{"num_attention_heads": 6, "head_dim": 32, "positions": "rope", "parallel_block": false, "init": "normal", "init_std_up": 0.0257, "beta1": 0.9, "lr_head": 0.00648, "batch_tokens": 32768, "max_steps": 6782}
MLP neurons of a small language model. Each row is named by its layer, matrix (up: input weights; down: output weights) and neuron, and shows model dimensions 16-79. Each number is 50 + 15 x the weight over its row's rms, rounded and kept within 0 to 99.
After each neuron's rows, "fires on" lists the tokens most often at its 100 highest values on Wikipedia text that the model never trained on.

L2.up103:74 27 54 46 36 51 50 57 98 57 50 49 44 48 64 50 51 47 63 68 57 43 49 36 19 66 39 30 45 70 48 42 47 44 51 30 53 46 26 45 49 57 43 39 40 48 42 54 49 56 38 67 36 44 57 30 80 40 53 55 45 53 26 31
L2.down103:45 63 49 48 77 37 39 91 29 45 50 56 69 54 49 47 38 54 28 53 41 51 78 60 50 33 42 95 84 33 67 53 53 60 42 80 41 58 63 40 66 27 48 63 61 53 63 38 35 51 58 33 44 74 49 82 28 60 61 51 54 51 58 57
fires on: "Ch", " Br", "ern", " Sam", " appro"

L4.up735:19 37 56 42 59 54 59 54 42 49 38 60 67 35 71 29 39 45 11 34 31 49 42 42 57 47 55 56 65 45 35 50 43 49 61 48 67 73 55 84 62 43 38 60 69 46 34 46 54 34 20 62 41 50 39 55 47 60 20 69 72 42 66 44
L4.down735:54 58 49 39 47 33 58 00 47 41 65 48 26 68 59 69 75 36 68 48 69 54 56 40 59 41 52 35 32 35 50 70 45 29 28 68 53 54 54 33 60 70 41 39 39 48 44 43 28 64 75 29 61 60 29 40 62 42 73 34 68 76 48 63
fires on: ",", " my", "als", " +", "er", "on"

L2.up171:51 37 45 35 62 52 42 58 47 47 36 59 46 40 47 22 46 48 53 39 51 48 30 25 51 44 53 43 40 54 37 39 40 24 39 49 71 53 64 32 66 74 53 18 40 50 70 37 41 47 69 61 59 41 40 49 23 51 54 72 26 46 39 39
L2.down171:66 51 51 62 47 42 51 42 57 67 49 48 63 71 56 58 48 50 50 60 53 52 62 63 50 51 67 40 50 68 66 57 63 73 71 43 33 43 36 58 47 47 56 46 60 40 40 58 56 53 38 40 49 37 71 54 54 43 40 15 68 56 58 56
fires on: " including", " game", "ology", ").", " include"

L4.up570:34 56 60 48 49 29 65 57 62 46 44 65 89 45 56 27 44 51 48 26 20 72 57 56 38 62 56 47 37 37 16 81 40 51 11 38 61 65 46 73 65 55 52 72 61 75 57 38 58 47 16 23 65 44 43 31 41 36 63 38 66 41 50 33
L4.down570:47 56 47 63 48 55 44 80 49 71 39 36 18 31 30 70 64 50 44 30 85 55 50 67 62 48 48 44 67 67 63 00 44 49 59 67 43 24 58 43 28 50 33 36 58 66 42 53 39 47 71 61 55 38 50 64 48 59 21 75 47 43 48 61
fires on: ".", " team", " goals"

L2.up577:65 70 37 33 76 39 45 43 46 45 54 27 50 54 33 42 54 52 31 38 50 37 23 27 36 30 45 53 42 46 48 50 34 32 40 67 60 38 25 37 70 82 54 55 54 48 67 31 28 46 52 57 70 41 36 46 43 64 42 60 32 50 78 36
L2.down577:68 33 61 50 31 55 43 60 73 64 51 72 58 49 67 49 45 63 56 77 37 55 55 55 57 62 63 32 43 75 45 46 74 65 71 34 56 63 45 49 37 32 42 44 50 56 44 71 57 70 35 40 28 55 70 45 53 31 45 21 56 47 28 56
fires on: " coach", " game", " including", "atives", "–"

L4.up396:16 56 73 32 44 56 57 62 61 40 31 53 56 51 66 57 47 36 45 56 35 28 42 29 32 28 54 78 68 26 45 42 45 75 29 55 32 28 49 74 47 46 75 35 66 24 43 62 60 47 51 56 39 61 38 75 44 54 36 76 52 30 51 45
L4.down396:78 60 57 64 51 61 41 37 51 62 63 42 52 38 49 61 63 60 67 43 74 56 53 66 65 51 46 30 46 74 69 67 57 47 39 62 55 73 62 26 42 50 28 53 35 55 64 48 51 54 36 42 67 22 64 53 65 54 44 33 39 62 46 39
fires on: "2", ",", " dev", "ul", ";"

L4.up555:72 53 71 39 80 33 69 49 70 59 41 41 82 19 48 45 40 65 60 47 59 76 65 24 43 68 55 63 55 66 29 94 55 78 66 79 28 53 44 53 41 54 70 22 56 58 38 52 60 42 63 63 55 55 30 57 27 38 42 45 45 42 43 48
L4.down555:39 48 48 50 29 38 52 79 64 77 50 60 18 51 37 34 83 29 56 43 62 53 35 65 80 59 43 60 71 47 56 31 84 41 30 39 43 40 64 57 49 70 22 59 55 49 41 47 54 54 27 20 56 37 74 20 62 63 54 69 61 47 62 41
fires on: ".", "ore", "ult", "ice"

L2.up313:53 56 45 43 71 55 73 75 46 35 39 42 43 52 12 64 31 47 33 59 65 60 51 61 47 47 63 68 64 54 59 55 09 39 45 61 38 43 43 50 76 31 66 55 35 64 39 45 42 50 34 39 42 57 48 25 42 26 64 53 71 45 35 39
L2.down313:55 39 71 47 38 40 36 28 62 58 46 37 61 42 50 44 46 43 36 26 25 30 56 41 46 45 51 21 21 37 28 82 70 59 60 51 44 63 61 55 42 50 24 43 42 15 51 64 44 32 59 49 52 54 44 76 42 56 32 25 16 35 63 63
fires on: " Cl", " that", " =\n\n", "R", "F"

L2.up289:89 71 47 57 64 49 48 50 33 54 59 06 63 09 62 52 34 43 58 60 46 55 25 52 61 45 73 60 48 42 55 32 49 48 61 33 46 40 41 41 44 49 46 28 50 55 49 62 55 36 12 33 64 53 43 67 32 48 56 34 47 50 69 43
L2.down289:36 43 37 63 34 63 54 12 62 64 38 78 64 56 62 37 72 45 65 30 56 37 25 39 26 46 43 59 43 61 71 55 54 50 36 65 59 69 47 55 37 47 69 35 59 49 62 40 54 55 58 66 26 37 57 26 72 51 59 55 41 63 35 50
fires on: " its", " appointed", " close", "hel", " leading", " Years"

L4.up359:23 54 39 43 70 60 49 67 58 26 45 67 64 29 39 69 69 48 25 39 34 39 49 31 79 61 78 51 71 71 56 26 33 45 45 72 68 21 55 45 48 69 47 43 52 96 50 47 76 47 60 77 66 39 41 48 61 67 57 43 48 67 58 26
L4.down359:60 29 58 50 60 39 43 26 48 69 61 71 53 51 59 45 70 59 41 49 48 49 39 63 67 51 54 29 47 41 51 45 80 66 44 32 43 63 46 53 48 49 36 56 89 57 37 26 37 41 38 51 51 63 48 27 56 46 56 39 47 50 40 61
fires on: "b", "–", "it", "ous", "t"

L2.up508:70 80 80 47 45 51 47 88 47 44 60 99 59 20 50 61 33 54 63 50 45 59 39 80 22 75 50 61 41 75 49 27 56 66 64 35 33 48 51 56 45 49 73 41 52 47 47 50 48 51 35 22 48 55 41 41 61 39 53 43 70 71 81 53
L2.down508:38 30 19 67 41 57 48 44 37 64 59 39 32 53 53 46 75 58 49 41 47 46 58 24 71 21 33 57 53 27 44 70 52 41 53 62 66 62 68 33 38 50 45 54 45 54 77 60 45 47 59 55 39 46 55 61 45 70 47 57 35 51 09 72
fires on: " due", " incre", " close", "ification", "ounter", " Dis"

L2.up701:64 52 26 40 54 55 67 33 65 62 33 39 61 52 49 23 39 37 26 55 37 42 45 35 32 35 43 44 42 55 53 31 37 25 50 46 74 56 46 37 51 56 48 41 48 34 77 59 44 18 19 57 54 53 58 56 68 34 45 50 37 43 45 34
L2.down701:53 53 67 56 62 43 43 76 59 49 57 62 39 46 48 48 37 44 53 53 67 44 58 69 47 65 67 64 46 57 46 53 61 76 52 57 20 54 45 66 58 46 40 38 43 58 22 57 56 75 46 57 39 57 48 53 37 34 59 32 43 38 62 71
fires on: " including", "olog", " both", " game", "andid"

L2.up51:72 83 34 46 73 58 23 75 39 53 45 72 63 28 56 52 57 42 46 52 29 52 38 49 51 48 80 49 41 56 51 37 43 51 58 38 45 45 74 47 53 54 48 27 50 49 70 70 50 64 48 38 72 43 42 52 71 37 53 53 54 44 60 52
L2.down51:42 20 52 59 44 37 62 31 40 50 61 76 48 69 57 43 78 28 52 44 63 55 47 61 46 70 33 62 57 50 34 59 27 51 51 73 65 77 38 57 45 32 47 44 62 32 51 51 45 49 37 74 43 44 43 46 28 74 54 44 34 39 46 25
fires on: "ord", " &", "hel", " close", "|---|---|---|\n", " major"

L2.up120:66 61 56 57 48 35 57 79 42 52 54 84 65 33 44 72 45 51 53 60 45 54 62 59 63 61 63 63 39 62 54 45 58 68 57 38 40 53 45 47 40 39 59 48 62 63 32 56 43 48 07 34 34 57 48 72 52 40 46 26 64 70 70 40
L2.down120:41 56 34 35 42 68 47 64 43 41 54 49 25 68 58 40 72 50 44 27 45 32 30 45 50 51 43 52 65 52 56 35 41 36 37 63 75 58 64 54 36 53 49 52 38 35 52 31 75 48 66 39 55 41 51 31 51 52 57 81 50 56 21 78
fires on: " same", " life", "ification", " due", "ounter", " medal"

L4.up164:19 45 47 53 55 47 79 45 41 56 33 43 46 56 58 19 64 19 49 74 50 70 56 59 35 27 73 45 66 59 67 40 41 62 50 73 35 44 42 60 95 65 60 16 72 43 44 57 55 54 69 45 30 44 49 59 57 15 29 43 50 38 51 70
L4.down164:84 61 83 30 46 57 34 18 45 50 63 78 56 52 72 79 62 61 53 18 59 51 31 56 42 45 50 38 35 23 27 50 39 32 38 24 48 62 46 48 36 38 34 72 43 61 46 57 52 37 35 60 49 51 61 49 57 52 58 57 50 75 53 43
fires on: "o", "2", ";", "3", "4"

L2.up53:58 30 38 39 69 56 53 52 81 64 65 82 50 45 51 54 55 45 55 49 45 50 31 15 47 43 54 58 38 76 44 77 54 45 34 43 72 34 34 39 35 62 35 46 48 67 43 43 41 55 39 71 72 59 56 77 44 31 62 48 50 46 41 36
L2.down53:33 52 72 39 39 36 53 27 26 38 46 66 65 50 58 23 35 58 32 65 57 67 60 50 39 59 61 55 68 58 63 59 48 62 74 33 35 70 20 34 51 61 46 47 77 37 32 44 50 45 63 71 48 27 26 55 45 49 62 51 49 48 69 69
fires on: " dec", ").", " caus", "-w", "|---|---|---|---|---|\n", " include"

L4.up414:10 56 65 70 69 42 44 63 53 35 57 52 50 48 33 18 41 32 20 19 41 38 45 55 36 45 42 50 38 50 32 53 64 58 48 71 18 34 70 85 61 60 51 35 44 57 38 58 35 57 65 37 56 25 48 44 64 49 29 29 41 29 51 70
L4.down414:65 32 46 48 33 48 36 80 44 45 43 56 53 32 35 77 29 41 38 51 56 50 52 33 69 49 69 61 55 57 52 31 32 46 49 53 57 75 30 30 89 31 54 73 56 67 55 35 62 29 47 64 28 66 47 24 24 51 59 58 67 49 44 62
fires on: "al", "r", "l", "ol", "v"

L4.up241:17 61 50 63 50 47 46 43 64 47 29 46 47 19 26 09 71 44 61 40 48 56 52 71 35 52 80 66 55 55 34 35 68 51 35 57 27 43 34 59 50 65 42 14 51 57 43 58 62 41 50 42 44 50 53 44 67 37 32 44 49 46 42 60
L4.down241:52 44 38 46 63 47 71 38 27 34 69 44 68 65 46 89 36 50 40 41 73 66 36 35 75 55 43 64 41 47 48 44 37 23 41 27 40 39 54 55 79 33 43 48 35 41 55 59 67 45 37 61 65 49 55 35 46 53 33 65 38 41 41 43
fires on: "l", "w", "h", "ear", "v"

L4.up668:65 68 35 64 47 27 67 54 50 41 42 47 68 13 37 10 75 32 35 60 49 66 57 70 39 36 76 68 38 28 19 58 53 74 29 43 53 59 66 26 65 56 52 47 55 70 49 24 58 44 62 55 53 25 53 35 35 26 44 63 50 50 60 42
L4.down668:27 53 49 39 30 49 60 41 57 47 64 68 42 72 68 68 54 59 80 59 64 58 60 55 46 73 32 50 49 42 36 32 49 47 43 41 37 52 42 41 42 50 64 26 31 69 62 57 45 32 59 60 58 52 41 73 60 71 63 59 68 71 54 32
fires on: "}", ".", "ic", "$", "i"

L2.up324:42 41 38 50 67 72 50 59 44 64 51 31 50 64 68 46 54 51 35 64 46 44 49 65 58 52 62 53 53 67 52 29 55 45 47 44 58 55 57 57 49 77 33 06 40 47 64 53 52 55 46 48 73 37 45 53 38 39 52 81 53 39 35 67
L2.down324:57 46 67 64 62 34 57 52 39 54 78 48 74 39 60 45 52 38 59 58 73 54 64 47 40 52 28 72 44 71 34 69 53 45 59 78 44 37 51 51 60 45 74 56 61 32 57 62 34 57 62 62 35 36 46 44 29 79 58 11 42 32 62 24
fires on: ".S", "erm", "isc", "medi", "ensive", " Company"

L2.up479:46 45 24 34 38 45 86 51 64 48 67 57 59 55 37 43 55 52 45 65 81 87 52 67 62 48 69 72 65 60 63 60 10 70 52 58 62 54 59 35 67 31 49 67 47 54 33 49 34 52 56 30 45 29 41 36 48 29 57 58 81 54 39 39
L2.down479:46 43 69 49 54 46 32 19 51 56 36 41 36 42 71 53 59 41 39 41 26 10 56 33 49 63 34 57 08 40 38 76 99 52 54 51 57 49 59 62 44 59 66 36 41 37 48 70 57 56 60 82 30 66 42 53 58 77 42 21 23 40 57 55
fires on: "B", "J", "R", "S", " that", "C"